{"positions": "rope", "rope_base": 500000.0, "tie_embeddings": false, "warmup_steps": 200}
MLP neurons of a small language model. Each row is named by its layer, matrix (gate and up: input weights; down: output weights) and neuron, and shows model dimensions 48-143. Each number is 500 + 50 x the weight over its row's rms, rounded and kept within 0 to 999. Numbers have three digits each. A neuron's up and down rows have the sign that makes its largest values positive.
After each neuron's rows, "fires before" lists the tokens most often just after its 100 highest values on Wikipedia text that the model never trained on. A number after a token or word is its count.

L6.gate229:494535409445541562615497474493551453447514455533536564475449527517509507505549575417491499322511525582497475436519545517551506506542507517497491448503639392551437519500449511479504474468542447475536574427520435540531506483575574439536501493512543510373455400576508501507570493460475424400
L6.up229:412587402501496477500543508521533529432537582564520466498555516508550509470519559558490489424502492565489532537481574472511461544524519484507524512686509385623394530524606529459593476529443501526492473538493566507584553417473486472483428559496430476511600476566519481411533484613495556455
L6.down229:512535545471503515480525553366531441542502490520505496438584538513486505514510543467504564575502395541506423546532451607570435472518416519506512491534589554429437497443530493500564480528595589548559524553575565427442464490427504475449429654570468526545441404451474471466549384501469427505
fires before: " the" 36, " them" 5, "ge" 5, "ions" 4

L8.gate389:458539541529565478535532468427511499543476531500467532423556600448442544447549545467520508490473453546592571497437517393372571525462509456483550486509487534433524544647477483447506490506415524574504459413532520530511481539456511416560494518435531469459556449510466499524471531453557469605
L8.up389:512544449486526539569560430453550555457460485468535429489585592434534486490550434417440503520464517528494498477543479510487593553541415493478523471392483457499493466472548538470534551527448531474474440463462518538549342497593525525523554587435542446569537545543460519542553446509569526515
L8.down389:404557472392502496612410515500444569576434419628461473562527566507463367556560525500479513505516468489540556435481495456438573489466537470497508400526424531483527479574483533492498519535491507505535493476513575486564456580418484525553593502513544514445503486604475503508476485444570453584
fires before: "|" 36, "|---|---" 12, "|---|" 11, " |" 7, "\n" 6, "." 4

L5.gate487:438592522454439445440498535551380475456478565501508471483533476535505524479472518548526502450459475426489482458518455449456525479513547506548515468412469435472573496454491397475417476516487550478471497546411512566504523530628467520494472482543512500540585468390486409443528524494509463539
L5.up487:491517486565585537446503522513491531511502400441492433472604459490597494501533520470497395434485535474576480495522529499507455456412538600493460565534486544487511487486465500455473477463517575444501422431481524513487562519673376353508461511490386574478473465534487518523436542496534519503
L5.down487:544537325647513464479546616366532426545476420477416446536532496521504475429445468532422520578434525538546556438475503488587484475516490483464531397487460484534490449431483515544487503446537458544428614473438531545496559542523437414455475593605549589523539470529588571497458472496511520528
fires before: " the" 31, " a" 10, " his" 5, " its" 4

L2.gate358:516476497525392496490594403483462490494459426494473515514513525574497532477528484509496504495557501442562510453451531572476535480465490449510561509453475497554644420444495509526503496512472529594507410486454480478394502472628479550405508545414425605463538461498492490508487559541480502477
L2.up358:532504575575529445506552522532446553489502509486484475494445480468437485460634469605614486524528410403455459437469488523537551497509462497585466505472476419533506474527480430575486514445553382453443533419570470602548605508492489428617443503516503455487461545465487491468454529491503438492
L2.down358:434505472563506541531474524478549551470499520530485503544541495480551544555548466494523444470505549575535563472497429504543439576573515523491569456462471417466623470493597647446543507596550427529552417516469499407417543524506480589450558507411562530560434496592558498527533465494537557458
fires before: " |" 22, "%" 14, "um" 6, "iss" 5, ";" 4, "." 4

L8.gate247:473477580569446494539488582479515487503476543444489439494494575518533530502475441445525458545525526596525494515508504522495419451490511513523506475553502474447491581480558591498478465530461467431554556498502493497550397538518493500494499477536446497523471444506504504593423377565532547479
L8.up247:484422502488462503462586576513439527440526562530535440566453471510484510508409520424520493484570459505475441571551516502435486470484534503479469560491444437499606592437551555459493458451514520510574498483515414553546464552525553483488516522574488500485534378526512513502480533530546437487
L8.down247:496440569526527471499545465504509413618523467633495531478475452427461487517536496423374497481495451489502530575558521502490483537481376480473494498408527545520508541473564420573464569606522510510446502491432565488437584603512559498516470428538469544568549550449545433502610537467501409528
fires before: "\n" 21, "-" 19, "s" 9, " " 9, "|" 8

L8.gate515:469487461493458476519577459483498500435573501547450523527440456448518485458472503536539479529480489516577497511532513523500415469544464499432536462458395513521493470496408475432482411438524529613456568464573512472439559522513465574538490613482538484539536426526520542474543510532469570526
L8.up515:517520476471580446500456562414491565438472460428398409478534471622474537436528463548519494544444544421440427459492416454488518503469557470495467411414507515471529433542489589545367474469533493468527512475454457509449529460464534580445479559459488465474571492518495454428454537525538465549
L8.down515:536427522511498465464481477528460518498541406522454466531549416473599518503489491443568523504543505457485514519477510546462505549462410545447479511463513548574453580448443538517554536499446519540419485469471527493517444497469387488428487418580484638509439553409444481460483482433487432497
fires before: "," 34, " the" 20, " he" 7, " a" 6

L6.gate426:528497637460455516549445508611473453412420427498423581441475502359395549588454529472526491469535501452491471467541423519533436512588388445490577577446458543527518506475500517480508449501490545468542599512466498445466457539602544639505472455485488603586513526568521506479456528471442435513
L6.up426:508489508534492504459550535525590577537432490453570470541515521509544566479514450476596529427590534529468460498502535445511499432479454513557475476535422451434472400568466525431410497493516484486495494428528477517495476603461506544576564428485427481531564594442486578439578500568540448545
L6.down426:406450450492567450477499540528433569482477474470594505522500493527591478568344491445532456574544434403534428478468512490563441459438485572459408512559470498509471481403461473501474517382529538487517482578519425598512451640494499439520519494545554432498579492511483505494466554609484442578
fires before: "\n" 74

L7.gate219:552450488481471499607459448445488468529514460580465487542530561589509508482451611431479465562447488462566541522515452502545476462477479441525503466536440492498485468471608515557429508466447518350544457567409509517539455509350520440542592507446496599412526526415567545458496467533507443472
L7.up219:538484484563484504541460477580485549558462442386453502544485493494455548492460514420596372558513488494468466518512537529572526490480437480593535523574440497511496532529522599608399480414550541491516489540444482486358445534479518454460541554507570476550517544474513492466474486505486506475
L7.down219:497482458502544529543494626500473529513520561584459512509581521557471502511509488495480522484521409568440443467464473585541466454442493543593519527505527502549441581504512452492333429471490422430488499456526573493470499527514491458439576527410431591516528462502439513465508406580477450470
fires before: "\n" 51, " |" 9, " 0" 7, " the" 6

L5.gate269:533576484607535433419477486557452463511505546527492474574573544453465610489488451489523439582525486545424444547398456474458518471545521521523516435556521528530487422501520487521518444551555521534441507492495573513506521569434515466512464462520529567504432522411480439521599466550472501538
L5.up269:479548492493487579510451499527516547518484511471468529414503442523415500432460539513557449556418502433596561510430458528552512510404445532485480418404616484555573505459611512503513551477467455457472505522587501562514543452525491505469515564561428509471522541464493592452455474569426552444
L5.down269:503439493458597438456542419510480539504467499531519459543504550498536510538619488512469547507518547495475545533522568480476419437476506569577469475644544522557555508568473467497514497560592467602513543486470378377466481557445571472470525439482478400505524578523492495514501578493513550562
fires before: "." 18, "," 17, " million" 5, "00" 4, "–" 4, "st" 4

L8.gate153:446458512596502468476605552535573448502491480474476522532388553534431457506447564480427417512447602432528424526395464589482555511576524488532462469496506413457399484413472446478476486569589500456490466498520518575473540530437528514374518530525532569627503490463500495458503548496496534434
L8.up153:548445514479473429574481466533510456560453380491506536438526466548529412404530608503537471463430570511428540447530646603469446563515479505424483509467607492525477496426475469420556428413457485484469553535463464602463547532603580450442512510570521483535449414509483458451546520466490509412
L8.down153:492486618500520404453539567452560440542610427460483559439487603475470509505477445519519494490414606443456472561407506564452594486487550449452491506438541591575418494497640472455389497582450483530474547481452483526484474515546539454449588514439576520475451482520521544465482586532508587474
fires before: "ent" 32, "ence" 7, "ing" 7, "it" 7, "ed" 6

L7.gate599:467448399543520607411451498555495517442554511451551450564532518493466491570466521469488399541517469465543542552508490494489569636467496674559475448494517513458431400481522553593479456567530586473569540483489477529445480487423500554501470488487472485506494497477503529512480543558501412437
L7.up599:494524576487537495477541517543480505623517465458487512521475545453511506403496527485551543515438482479477492479554489562540565463471574543536484576661487516492533443485498520512520537514454471518499522421430440495570526459517612458464582494453507553599514485522516548532489532494652492608
L7.down599:554521503488506489564424482520478488556461544508387460582529445605497524505546613376460469458502388642576473498407492497464516504561382479514559500447509503505436511509485410511554543461521477415486442471477534562498499480468531416545590544457471512502602498571517603555539520575574510517
fires before: "\n" 29, "|---|---|---|---" 11, "ine" 7, "%" 5, " |" 4, "em" 4

L5.gate512:565564414528427483539384506522509538468445564532469448535474560504528514557497573542481496478534502417480479570432543552494446499551427592582478445458552551511387540418482467525490449571517452449427600476476499445487464525462469531503505545451585482451513445526494599486562627586464468523
L5.up512:539501499465570495528502510414549489631496500523506447456474564537521561489476530400506536537474445459539554587547422488463392580544467521493453536466525532406432440499460485462519438473432438468644502403480561492522488565424505551519622474477525436476473425534579531468468492599447464528
L5.down512:423522550455529565497545509433479567491558543526509499527507553510536523551461570523565550427428552442494596464521542483523505403477375457381518470433456479506523517462594543557437488453494440513576479560436527508529484571571556460511544411480555529525490453451564532517526480509597499506
fires before: "\n" 25, "ian" 12, " to" 8, "a" 8, "ite" 5, "yl" 4

L2.gate188:486448589427494533594440556563483582478415396523480478496467511524465579565565517464419526553518517479486548483508536490535476372497396435630483493466483463537570444508447549474454529474480495487489521448542425512512566410561524475502534444547451484426476490512525502519373572549492592518
L2.up188:472474547571610500535483453536564455519444480410438499520560549518635436488525461551501536488479576535489485576488491495423535510436514608471503493540529560489434507506497500503559506553431568481472437557526460533628476549576545468565537437521518482522536457482490393538504541442413501432
L2.down188:499494494547492546443510472527559420520429432429445601511486572545489481430476461452503495549447648502417485424519468513467540458484507557576403523474475552520457557560490498508437478555493434540503465486461483540480558435484515449496512480410428539607545501552439519470444428478475552516
fires before: " |" 30, "ed" 9, "ings" 5, "ing" 5, ";" 4

L7.gate3:457453510473542474568448451444518432454551519449464537540526576557530488439458393489436490581515411436506551483515568476585479527443479494472492590584586530447424446479414540524458494529466522573569475471433479530503487473478636559489460465503466567466513510571528463530447392559546559537
L7.up3:503431428549544454550458441532427493581404429596562462524524518516448555517500524446430444489427461533507573594476567525506687609485534408501461483530537603543516453486562500547534498462478534495619440454503463500428501513449539447512502528478442541470496500593568494490566525511546444504
L7.down3:454569508489521412461454518519575437565465509530542553612555534492525506477503455486429413601484434460469445542432595462519468625513544512530493553584607508417569379503531526457471489501542511458538510431482488477511540557509516525531525480497497516528505418420467505509537511566516497511
fires before: "|---|---|---|---" 29, "|" 28, "|---|---" 13

L6.gate272:484542485559577446449547495552539435483510570434401454484603493531478501564498547506500475421448466575461562596532529332614425503457475464476461530509433490474579433577522577426436474486513499537538551544492529466527510474470535538507440476519508579509496572495570474435566458492529496528
L6.up272:460617540456526483479473479448560465460552399539543424468487482513514504497516486519552501526620574550474484424405461478363526528377544534530508514478495459544378455557567462532450545506540584566460497465544591433589574488531538521634445414507505518558524494496494543517577534474422539560
L6.down272:488501466460452531505489529456466452510497459470550451459496534464514563562555616515393503507453570413463554467487498419455445377484537520577553468493456487543513609478493539565509494495521522452545462443510443503488503585505386463495505500595528615501476588506473552512427578543376428489
fires before: " of" 28, "." 15, " to" 7, "," 7, "==" 6

L7.gate355:522485512515576448523478436522545515542609438429451477520495607486506457537441477420439442589505538517493574515424512526548413421529497498534481493469466570471477524537514509474479546555427392584504522419493585495564500355496583488498535536540535513538390447561613516452629547581464518517
L7.up355:523498476501510531483380532495496387510524437466509459411490472560534503456493490414498552576411397571495563415439458464430448577436505472548567454467578501543530487449534545417518534519518510599464561527545527386496496417466491433491456521511572502483467433512510415479543413478514552640
L7.down355:492495504547476498520484508536491426453462436532473596570489496534531499480467467421476491557462524585408571555520564477565437519545554555519492499597471461534575482548551526565532550569478489521478519524534560506460554545473600438535587544526447463523425476482534559476523648513556483453
fires before: "-" 44, "\n" 21, "|---|---" 12, "|" 8, "|---|" 4

L7.gate264:435434505509515548482530415500486515432594487474496488446473512463521501465506550472465544489479523549508523539417545416531432440529484395556502572520545349502490481481496528543494506444591513539412505463517506504534558508570457517628633472439458473390498480588478487510506485456510472395
L7.up264:573478546476482504479493552544439491554481545552473447521586588548551531647408492477518589462519593537478526455448439592552503457471558491516542452481449523436459485462514535483526607469436492482534475511511594561556538522549495441509502454478536446487460540502522538488466431531524418416
L7.down264:639475494326495505462463478534524586529454545520530459509468499511497484389497489519491411506578540481486419532527376491434502462481517513550440513524506523425466502521476386522582490466506453451509536535562529488456563463479500435483492527499591529582447558480482461501417435508589487506
fires before: "," 18, "." 14, "ico" 7, "ican" 6, " in" 5

L7.gate246:530500496465499422362540576480553563566452478432546434465514510508549509519525587352470528418490473468524454571455512532530377613531483505455529478489541439521456423554551415478492443488536548507509548511462494554456451516510446428561483522498582517500497486472565459455536449441593569501
L7.up246:481491477479533441493459521503459521493485436507559433506450597549556558457414422538458504480437440416546467520582552571456505423547512504493502423515510378475454519478391507437429445508444393525479497419355504541491388494525452457536488434540463509577530405548507476475487558433502554435
L7.down246:502439577469388356402468474508472512465427440390435472517491529578487441563500569396540480437443537478519572488514584545494434570424525482444497415619486437555446397488562503499435423521568480488452511442428459565497534623499503489478413399538557449540482444497487496473525499560481474524
fires before: "ent" 36, "ing" 11, "ently" 8, "ed" 4, "ence" 4

L7.gate149:472510387459579509494551464429479475515579499544559528546430507584517605466468550549425475558458379538488528483582528514508507541554528546550543484426525545546562461598460550462517580475573515434434526471468483515412542502462504401534482585536416499411596495611423539513492516521477462510
L7.up149:490518463503495486494400496524533546486511503481552555539517433516509504541512508495468543508473501492485355469526499456531593483479541526629488540481426562534542607479484595475477541399537430500469492555390513444517502538460468397479571538553556517566470423477572440482390463503454435494
L7.down149:514505349420524523477456527464445504476556463506529572502479497569479453363556506414415418556490422454405490477502592416431415563453392567509499591450470445543417468475436518462442416450561474478485497469568543490424467564358481433526426530497512450509445509527491498396413474484548474460
fires before: "," 30, " the" 11, " he" 9

L2.gate129:465526513434474479488572485560563509526453439482494426482585500467434518545519477521429468389388481540503469464536513406534464523469496515559509390531486509488508494514493529599478563488439525547436463461529507533452500508516501500470486478501540520581542618511552512453436568412433495592
L2.up129:445519524428516389442452503406503493501592435519496537407635508461425529508531536418530550520517533450493504578530513471492527477435500526518513481543493526513454580504525588452512552538466466529500527471522558457521512552497461466523514495491461500558551436482530439383491396481466443508
L2.down129:533440587444479475393554507489532485408492444514477477517508489464548480530533561466481474482501450470512465505569491430522489481511527474536445520509538513518540595522540511552538534518428641538441407472399510583421428457507532531513398513459556599507471499493576564435414436558390497530
fires before: "," 31, "." 16, " –" 7, "\n" 6, " (" 5, ")" 5

L7.gate146:454490522510484519513447556478496525551538524487445478578506487467485560496480502460461441550441444540515429447540541521407503575600508416526506468461526501449581545546405468467543516480496512589498397491491459446588460510485515450449429594476419494550516503573550456516466407521423397525
L7.up146:469449488505478531449542471568408534466466545456512500513477561456472514435398463593503490593439570454511547525577494458556571532605582498561405537458556494610485465485596457493573538455409450461368493510406495534431499463451440492497552498526476632403461502485574508469483504474455552456
L7.down146:461490470480548438526417514570442547466428421558557466451527495567553538451542470508493508472495467571570486488453491494532457473632549519501450490461440509476491433552488544498425420450490469555497454400517536523418506585487488514461534438534450531486573539555618476503509495540507477466
fires before: " |" 25, "|" 20, "|---|---|---|---" 5, " in" 4, "A" 4, " the" 4

L8.gate487:542481528402556492519588427489491477563445483418457492555549540503534400533455663486462473482498492570480498538521530371470534491505453543590543540560522450382601518432402453508506476486561510518368441556496538475489554539518539464563559553475463487590548514504473466501459538550535481542
L8.up487:504453509490531504492589489546460551589473494452498421536535528494576472478524489524485527566508431517475438495486491415516499556499505499489490500497422506486557588410510453467562498536471495484493567544445536474490469487547572437525611498499403469618509546485435456535438523518484497487
L8.down487:486530406411443536603510600474567507464603489445517541452527487470441576550518452499489608492517485466579513456464473521391461514501481514495469516435460510538484492678482580588545437548523505508529589455464530547503461497527360529432455497505572578451461493472574596553516466429432523479
fires before: "." 18, "," 14, " in" 10, " and" 7, " to" 7

L7.gate184:501396502390508486531483497486510499514494547567505480394562526606447534491443462426541475515530560445587474467547497451508499572464547549424413545378506400563477477472453606454537408557434438449503459427597505568392535469478536586547503480427513512546472537406492459498511440497530497461
L7.up184:475592503492480536448525484541532537488477514501542487421500504531590510498475492506442515412506479368466488537424493546608562475472474426560569425457548475418523501536516506447437525507535455467466385446627506507580466537431577523495414512440622511443569463480536538436523421480487579577
L7.down184:498441591477506494568515505480465592494529434533404496532496596478395455406545448544474510466542463507508541524536558510561500568554496453476481642500421504530463594480531435586547513518362480531533503435408510473579491445562444480428570609444503469493501440607518532490583515504553444466
fires before: "\n" 40, "-" 26, "|" 6, "s" 4

L8.gate531:585474484504481573456475522543557571512518519530498468535603470498443493536438515580558408443558431418590624532532553609487419499476400512495487452527472483569573507493426491531539399478504442486503559460470451415516483448500563576538462441553483465515563517499560396520533512523466465430
L8.up531:510515481531451514431403514545519439514548516467435419478510613549479517519395481562463488503534520430449445582382429534535457510596578569488516498392456587461554550512513423407561474561543567463478523511528546496504406558561489484611457526543492498564482506552515469464522546453495419470
L8.down531:469595446485549565444467502542545507478494501528497414487574573574533484497510512486434492551504536479558408538541503528458570552495495439482561455412472513497451495503463488407507409516378479458532580544387570483523446506492522510410492519514570524514451567514466476466471445473499452505
fires before: "\n" 26, "C" 7, "G" 5, "L" 5, "ange" 5, "=" 5

L7.gate433:540452424506387442479430479564512476511583424445407457462516483568589551473517497400491522513607541441471456508432567461411405433503423557463449492524564498511464520455537408499514497501520456558515475552595527507483548453438556449510521431401595535560531569428576531430507536532528474604
L7.up433:470409472435563558477486533436522446621464464506434417519475532519602530495510478444472495599522528412456513523483457497464513482510535438520578553430445566485500511529610460512458505468473487464479533475601458626531444536460507506500492488557499529475401489401589475458498609502520558411
L7.down433:507463605563513443491549517557554499555509520456477477530544544514564465444493464439471483500530532508516555461442481545539544592541552445550471465490556533522459546473605463493490429524490459449505472453434510518486424485562539492479548485487502532569546576518535483485559528539541446463
fires before: "-" 39, "–" 13, "\n" 7, "ade" 4, "se" 4

L7.gate404:559439460486467501383540557476523496470578389522427492529504503495549530466499512573467522430493471477506490490504485446559405472450465472451469460537508537472518488436476374451487541437488481517427479481401520421445470541511439468433574555459457512573481501460593571465591587516548433468
L7.up404:465477511553512419462456547431449519454529468518528568546478515447478503520449401547513494543537473470440341602449484403556505470501497479508421445465563573500579571411398515523527549449455536431444568459558541447456496461488540523531469535387518442457428640431432527392512534564517497488
L7.down404:501464527400458443416521526525501473529499489497531542529465474490498553480556528631477491544495619520566525540468573480486465492473544507494494498525489482540539581497515499610531476582594481511510424418509546493514494510532405516517463434611456572593485457490479554503450502473454399498
fires before: "," 26, "." 22, "\n" 11, " in" 5

L5.gate353:571483399535431554494460466566463441550520449515516501470500456469430526538476438494529553470509514420509479540454583487434539455487531517506368550439523542524507563468549493452572521525529479538517536459515448493500546485463595461562456537388528485631463509467468468514551487487545592488
L5.up353:487408479514449474425546435429544456503361598488568538493465452480519475484523524579402532472491562526437462460516552523513550429450533527529529492485536509481447552445502593468537580561431419525482535625560577434505414419500484509587418486521466500459489540603499367448553511471478645541
L5.down353:571518578480607602452481471397423367495528423353493600494517575488527487524426513555461459470479533551489583524594492425566435535449477490518446452454521564543446481423460449444546556505364470494469530517452457429580519408533502406477509481543516426472538439487468521465517466448529460503
fires before: "==" 18, "===" 14, "=" 13, "M" 7, "P" 5

L2.gate401:534521434494500484515513544576555620457542530465544472507519474428512479535462492541596407550537500570528406491523521499560523418557536471398497540536551484478573455477453594574590470480507575458579441509540521403495522439418564516512538485546412557480535502455468494562519552491542504543
L2.up401:492415512391530492503466561502468528487451469532498525560570503500446563535510520559607452499492561548577474503424541512535466423487476429516510568480571507505561537477464515546467545513442575459530351511559497553433514472489496431594586450470500501525517599497478414508522419536438493473
L2.down401:471473544476664565526393516508530471511408409506509543493577517511471506503584546510513515518453572437439515524498559478545550576462488491480485501542580515509512513511536456496406487516538581481547424534497553499458521545460480403612595432516460486517465501564515442503491528523450539482
fires before: "ed" 26, "ment" 12, "ing" 8, "er" 5, "ie" 5

L7.gate162:455528526524506465472534455483495595507456443498567444481486512516450542495471626453434479548441633397543431496508534485504557451419494442480456417325608459520563478426534525602545447461499473457493504555544486484493518487441539521497493633475389486550570378492569509468440468518507418491
L7.up162:485451583453444518503559471491472444494498460586526457521543471420501437532388402517430521614427483506420536548492490540509480539574586486555489515537508498518403548505485431560499484425453424499442599501479590482452476527447512470493477454479358487542473489455423468474536444476503385467
L7.down162:538499359564561484510459499518473621390467461497484513474537516442503517472522463542514459462463380473543440546451572468496475560474494541481457531419456511588431414411587497491515447461510486545446448547492552492607609523506423431491538526476579515388500478488555545615471545508530522541
fires before: " the" 18, " in" 8, " to" 8, "ed" 6, " from" 5, " by" 5

L7.gate431:577512546452569522477465451464567527467480497481555514599572563477499472418452513483536449500478499510497559520530519425514522538549503510520490480403528518450460451517538487385404443453514611455570505387563548582538419537510569505434532519525513504564488571513446503512457470465500510614
L7.up431:450494506550490493556538487455445573434346506451550432499502536528505561569455492462540429549452503525505515582522535557502488524474521430500556532419513475529503465454471572468523465421371546500506476431525623453496502521537534488535506481429482540518468519561498531432483566491516452449
L7.down431:590458559430471499520502509548524473459488495528515447462410496464479530525504464441467504484416470465451532570539530492386483510484529523507545431539464617550402478646438491555480449457482496451502515438483457628462460479535510495493553446457488438560516584491463523554447538465610587478
fires before: " |" 56, "." 8, ";" 6

L5.gate477:564565483473498411521507435476552515466555585453531470454511565434478533440533542551612471486517588449487554447500523464510406494539548560495607565580549476549507439511580549438514506561447580523411578517504562562402574475502524482522490617466468496475558436515451482478530516526533380511
L5.up477:496472497480527466584518480448511547396539399478517566416446505518512457472463532444497565449503520549476580440497445615417417411481586498480565520511437516555514500503541460473504512613567588568530517478494509571478471559443527442430455556419544490456495429554416491549540512533516446496
L5.down477:472456530445512497517402465438493505397520455509544478545452503591523488520428536444447511557386467494534430594481528557526491628635436528527530506490454458484480476551459554532506534514573542457524437406470503482555594544425460470567391534519516574467435434618449422438437556504519556468
fires before: " the" 54, " them" 4

L2.gate426:445386607547458463569548514571525474542524477603424570507517530517422435541425549456544461432487460473489460450452600376407507433567447581507501443521457499494562580478447547485459487524616476511498485496460475464415392515544478500524533492494495521577405504571443627555473494459436478534
L2.up426:483506562438526490519489482585442557435561385563538605481546528456436598475583555481455455499581463544511511498422522563500522428520479547438572480515606470474472492474467455522639519477541556591525438494422433407461504424446483503526513557484435409420513475494473458516470510471526386397
L2.down426:391429511496598447543495489478535518520528553547511572472448469493501512507389484462513493572510492480479422504500531493480524489442511500465518483447589499557447549448535523507460535512473555501524602465546464488519421551576571495369479433575544511496501509504499486514481402528524436509
fires before: "\n" 46, " American" 7

L6.gate219:536393443474471461526538437570474546408495477515554522483525570531460486516458468454518523420451475514459449493500474475516515557522476445459549497502463396476448508509523468514495579522568466548464405567501451504618466411457525443518555610541423537509514533457525529569468541524545520493
L6.up219:495599509508573512557473590483500503451408547503597445490501522446461623521380485582487580450456480551562482560470485471476478424452464446580489483495415454510476485492468600514451524428610467529495483506493465463427545338512466485504503410490543486469411356548548519476502455476507450557
L6.down219:501571446431442507536410511535523546463461448540505511503497479470557506570631499414510497494501421472501385442535558494493449500552449496464500511449493563412454511482496479516410479474439498555522486562506532501532485562448529507540554489499605586398514422529478592357448527548485484469
fires before: "\n" 100

L6.gate581:484497567508371519463470544470543525470406622505576491470475504541486571591485544479509500493379519501494449442495405588499512456519465643500422444518483576556551481474470447447436505466546471471529587479505397496508605535472557512560571505383482471547494453546504532449446455559372511458
L6.up581:551518472458439492531562557413502510538504537423500478496488473536575562529506466415516544450522424458447477504394449559550547512439508508525411476465477398516576482491439467503490515518471536567389372491507442455462518578413648503453531511512530440487475533604482531548523533517566524528
L6.down581:520510548529540547524516557558603515523466436561471446468429471445550486582543492498492518538503408449454479498502529541578524462423501519579445466414435534568552521541510494366448474556539510484530508449478491359441531464475562448495486459483494560491381571516487568459556488521483422454
fires before: "\n" 86, "-" 6

L5.gate445:490544502476364511470541473488527463405571536509515510549487443576481508608551496500466452519505488482544494564557511483362423447533523536444518459428508508500579420551443592553448419418482465577429528456505447573540473523469610475440445495533446384507455481488490534537486542558467394523
L5.up445:489501629459361506482512465492486475454572408452518474515443493589489549550523461482523468563564437454489574530584482445506442429390466560446485526412502503558549464575363483545515503509543508574504433554501430514566461581478580484500459407579519467458477520442542443453476466557504443469
L5.down445:487499534474540456568450510473495438494510453487425532511457430571522508507591466454562482626513440437467532414541528366573523446447456559518534528439532528550429488506464453533487581545505640392562474597453476438523448491464508494433446441602507583478458509531512456500507454460513473436
fires before: "\n" 58, "==" 9

L8.gate4:490403459411501457487457437590421508435635534482466437454494541570561457495466592461528486454510495514403525472529461475547560493554549539536412470528500503430506537438471467525493522537515449560517531365450415500567509626538510484417442462453616536541448516495444554508508571499532561464
L8.up4:430526550504393517489452521519483442508510510518537486453575422480539499602514446542467474467491379496456457488520526533496520531513481514513481501533528399500442452502490459531373576494528420532471492507506302468578538523459483379518533555485544525481600531643531541521511495504508524424
L8.down4:528505441498473568534399523450547578543547509530477599480450531490478481465482505496542572626526557442541450438411537496479561425487486507600527495540473520525521470525536527431514523519625496514521418504436563597527491543499602527500510521479582500411454521471495571481421609509516547451
fires before: "|" 87, "\n" 8

L2.gate352:645447499482456429619521491514437472445526552557473427481448523489478460492445546467541503470542569503458435504423455514464535493466458496558503467574565523588580528456466518520518431481444630456415457518498506385491532531512463545524474513485439485520500493511491542512521395487471503570
L2.up352:472524530487568554493533557471510541403401550570566532476499409512491486458479497510493416513517553498425554484473520526517483546557427511443440478546548555410457537511523403535413530572563455489364524502499534608451461457445494405487486463419424554532397496443440530475429592529531464439
L2.down352:638483435456455527606483475507504516425538500547571373460417474507485453541508561548523545424500570467518502485418485583448469489474453515458436531542485497599545503523476536533515447537445551500391463494483509489490580540476394520542540493484384505573509393527492582533649492475504480481
fires before: " |" 23, " /" 11, ";" 11, " Al" 9, " -" 6

L7.gate555:489556568602435426516415585491449567453482497441402493487599526529507460455486526549477522481528528490521446567437447540534459544468561564550501432517555533513408470556543489584491498454512466556416514477465501530517529476511468417566415493499491487531561489425594477518481451491409488521
L7.up555:525584500528412511497627515496505469544496541554488549386554463460481596559535544528452475539413495493614465411422551474522422477518468503609479597573564481509531450431511494508457553474518496471553568450479543488531495572523517512466509563495496561485467447508570504413565558502491538468
L7.down555:527438459502440586635560510524376522453473501388508461536576451511596491526529473415625458495547401514545540527542541541454462534471472476525554446464482590468452403536410481486511460462515493488451531548479533480480456526546557508419522441445474488516490468529569517480447523521512496493
fires before: "," 13, "." 12, " the" 12, " (" 8, " |" 7, ")" 5

L5.gate458:498460457557461502488488555460586568543462474526515528525514584533535455495507500505477401542662407502430450450475406592492469507519504513480424528480513464385586531622502555483558462521461508577559399548484502591428506571587551446436413529562427505446540479553453590581466536536524497462
L5.up458:480522421544564489578536470545433562525478463505525471501476441391444482561468480503450445536492481523504647526462546494378499552481453432501632587476482476537519507457537432467492559461499456438465449395393469467547504515451510445439538476478482547384469512589531554529508475464469473471
L5.down458:463504529461488485477423542428435464535382448513559537567453605567530473457514441495460524476547492523464421507505403560488531492496519458499441486551534518444483355619560528540553454468557516539560370528589493561515466457549463449452405489425384519482478608468511502434498647539489527429
fires before: "\n" 25, "|---|---|---|---" 18, "|---|---" 11, "|" 5

L5.gate469:515433476554568426476436524587523466445471491476533517508542496437507529477471497480407486564464498560542558454479456509515568485537566535547444445462492550461526512440474525446471563501463575555466518422524492485522368484511432464522560470485421557539402466533503461440588470503428442483
L5.up469:595527576525377553473487492570501544474476471502513470489504520549397437587502501494501392466525538486441442578463481477586414484444531374425483430622489489527473318493548461517534478523536505445518511492578467493472566430460579403480473495474527473520595674512466537445479427466559485428
L5.down469:554412341476500539468464565569588472457632408557491471414524496494459614452341477580495547599546514429534483537478476517574540504546499533563473525483482431480513494521472514568421539492544448469510464459356491513514471539467478495452481512615535602588499486583534565441379498526512421529
fires before: "\n" 97